MLP neurons of a small language model. Each row is named by its layer, matrix (up: input weights) and neuron, and shows model dimensions 304-559. Each number is 500 + 25 x the weight over its row's rms, rounded and kept within 0 to 999. Numbers have three digits each.
Before each neuron's rows, "fires after" lists the tokens most often just before its 100 highest values on Wikipedia text that the model never trained on. A number after a token or word is its count.

fires after: "\n" 67, " is" 7, ")" 7
L2.up2833:467498469479510538463498458532525500522513484508460500537460515503508521511477488507493494484523477494520499521468477469517496499551496485522488500501502507485512486460527539504532495434481549470514525534488477490519465490481517524458449515504463473529510466511508489508485493480547490492482489461501557504519494488478532516481507491459486514514487480510498459482545536459540478515531477442471511526469505491522525537507497489468522477496511523493520526490503477512537501532518509500505470469540548511510558479496518449503496477492446525532494523486488434491509434499513493522474476536485502483513553522501479494496516510527493457502508501499478526548500514479439497556481491439500520466508431497501524511496493551494453433484540515528473456549499499431500528484447462

fires after: "," 20, " in" 13, "born" 10, " (" 9, " the" 5, " August" 4
L2.up878:516548472494484536543493462503496477509527478531472503537496493511499475541479535487513524495515501490433502484495489455502511521511471505492470529477511510443492503489509481505487480479538497497466502483525533477512485500473446533500455485487509433464523488476477523476476501502516491480453471447522509491500495521484542521485492488458476515522550467440479472496509454528502464495504531525516482471530502521511495470480560508517533449490482485496498469506494450515484524510472537531465523494531555508502531492498450457496460513465516512508540537509500530504513457519518489473486487570534491458530488501534444493553481471528489508519499518501456488478498490441513486475499483495509534476504508544518509468469495515536475477523515526469502449499480533451525481498484467

fires after: "\n" 22, ")" 20, "%" 12, " •" 6, "})" 4, "Population" 4
L2.up2869:515513495514535510469528502495525536487518504514497487516444528466512490456508493470541470510513486508498500555493489500534492478486488469491498451506447505492498492477479498509523529483461509495516490508506465534545477534488504529536497513451535518544499475523501456521530481510510491483475522491489554491489505509477510508482504514490534513511472486479507472460426508462505497497456498527491501521482496493507522503494552501494464451491473498499505511541509481527545522501479519479467523488503516451527467503485515476481495513539507546512478477527516474521518557531518474533507479507436521491482505516503509553513506504460491481471503512474527442551517497502531510504503548506531485477477525495517494518475459502482462526478486469519485512507521514500511499480489452

fires after: "\n" 49, ";" 13, "-" 7, "|" 5
L2.up2725:548445497511500491457525493524535497486515505514518500489508484529490484469516471527472489469523508525535530533486483518516495532515466528493479492495457505512512477505448531531483483477466514424549474474508470492528464497477467528494524519489511522521510447530489458474496496526539505504487518470451563471507491518529504546492496459486532485523497480502493507500497484501478473506453469479540497540479516478538468498477492520456497500544472533499532508482529500503514498509509478453509464461471526492487532481501523485470552518483484526519532480514469497516495493476483499502502485507493505458483530486496514481520531491474524481562520506530494500522510518479505509526489505511531502478511488509474501494537458544545495474472492504508542468502505535464514480477447525

fires after: "-" 29, ":" 20, " (" 7, "\n" 6, " •" 6
L2.up821:469505503554504514497509509487518474551536453497469480483508508509531512481499511514523526502495485560514549527484458495524512508520441523472497508502490468503491456459522472527527511477490520507525488516461510507540472509505487511526520493537485528560498476503478508508529476559501467514519507497559499505495512489501487542470487512450545468508525468500549466499517519467509481498511529556504501486451509498547505485470468516463478528526514513486495496496548505481485540508509516540506494447504515516490465501484497452492496518542530490546488502540506500460437479504503442505493518535486539495510500509494521490514511484457509494512475483529485516534477506460471486459525526529534497496505540518508480483480497490501504488510481508514476472520482483458510459556525484

fires after: "." 32, ")" 11, " (" 6, " •" 5
L2.up2914:483502483509467492486530507499553457480535534548506499504497493477451470478527446483548512523500514490512505533541474485498494492551458484476503472491493472541486530511505523506541489491483480499505554495493468545487524497529450508496511520506529523562494487477484456469501533475525493501480540491552497548506512511475488543488469530482537473489535482517505469458534507532499476533485462554484493523457495482569490485510497509519485442530485533494482578503538500516497491504483501507504509471506495487533437494512506505466476516531501517536498520530491516486492490529501467496545535490490469480457520506541482491548530496496510485482480460483519500521502550494513531502577523519514514493497492490505511519522465511487482531534516489490457488497506530528489496503530492

fires after: "\n" 41, "-" 11, " •" 9, "|" 4
L2.up866:502470514533522501466543502535519482511562522496501486488458506478477477508515443482510485474513504485518468561487495522490482492577494495512505504503485476493537464466460506493484542480454525470568508529549456501510469479530498519469479526518493510550491457505531451495516488500501507485536533479501543492489516504481482456495457494489485466451531525509537500460478495495547475504473490483500501492481504503505506501529537511462538487485496538494514521515509516516532510473532508487508481490477465485492500464499492495475548509513525535503511476536497493501502482503532442527548522509486489467518529516510483481467546499490512488494490497524488511540455508488505510497485548462496520503517477515480480518472503551508498489473508476493499471514494510446487489472500514

fires after: ":" 27, "-" 13, " (" 6, " •" 6, "," 4
L2.up1645:477499448522537511495495485455531521553543499523489492552467514559473504500481495518533487502521530566498496480482506440531494506499446490493512499502460471486492456461541487508526467493501530499512523487493496479548509489491525522535534502447487500498507463529494480499503496453559480521491484425529533474513567501466484548495496503481544495498551434478512460540512506488485521505520494552500500486501477514481515518487540496520523498491519502465496467514514531492524521519459496505458506520476538501514439502468482462531473529525512483465492526506515505524531491494507509548523477487497525518527526524466452517513495471510514478529523520518459508501503483507469445512501470480518513456498511502501474485489469491524486464516452499467515485464493518492554458519491511

fires after: "\n" 66
L2.up2861:520519479512536506473533496517548474476540492485514477459447487523444512505542457512426460475525495526493474526513485502472496517574498464492463487484484495511487488499490510475493519512480475474495510516535466461525464504488473510514502558451511499513503486508505500480493513498484508494469505530506517527504464547502501517514504512491485507473498498494489524466463479501481477545480479480476489484467510487485491497555517531473505469490498488503489496510509502550513520531510491509496472491488516491472528487492492465491532528538484545531509498498498469489440519476507510527493509496503481480442534502502489505486491513506511497507516511472491498533514509485459516504499495471481455500539523489448556519483476488571489466445495510535519456551490492507551465506492516

fires after: "," 29, " in" 9, " (" 6, "–" 5, "born" 5, "=" 4
L2.up1:481488441497548521491498480479494467514502446534474522537468530508497496524471542501514521476487529543457502466470495519449527501503516507487521485486486492491505480511499508446443558499503497511481510489511465476552511500546466540522516526458495453475529447460494529525505498510504477453492492476519528488469529501458488523517529484495541511494495489472472467534492555509499510534488541460478501486514467523499504510517514511535494501497485513499473517535528533520506537541491514521464483523494513516504508459527491496558517478489540479496542533475467466540458512498507505502504429486522491513511473535507501541495486517495520478464518496516482435495474452535478498474509508528506532508528495515509469470492489494523452449461470504453502515483523485519552483513522480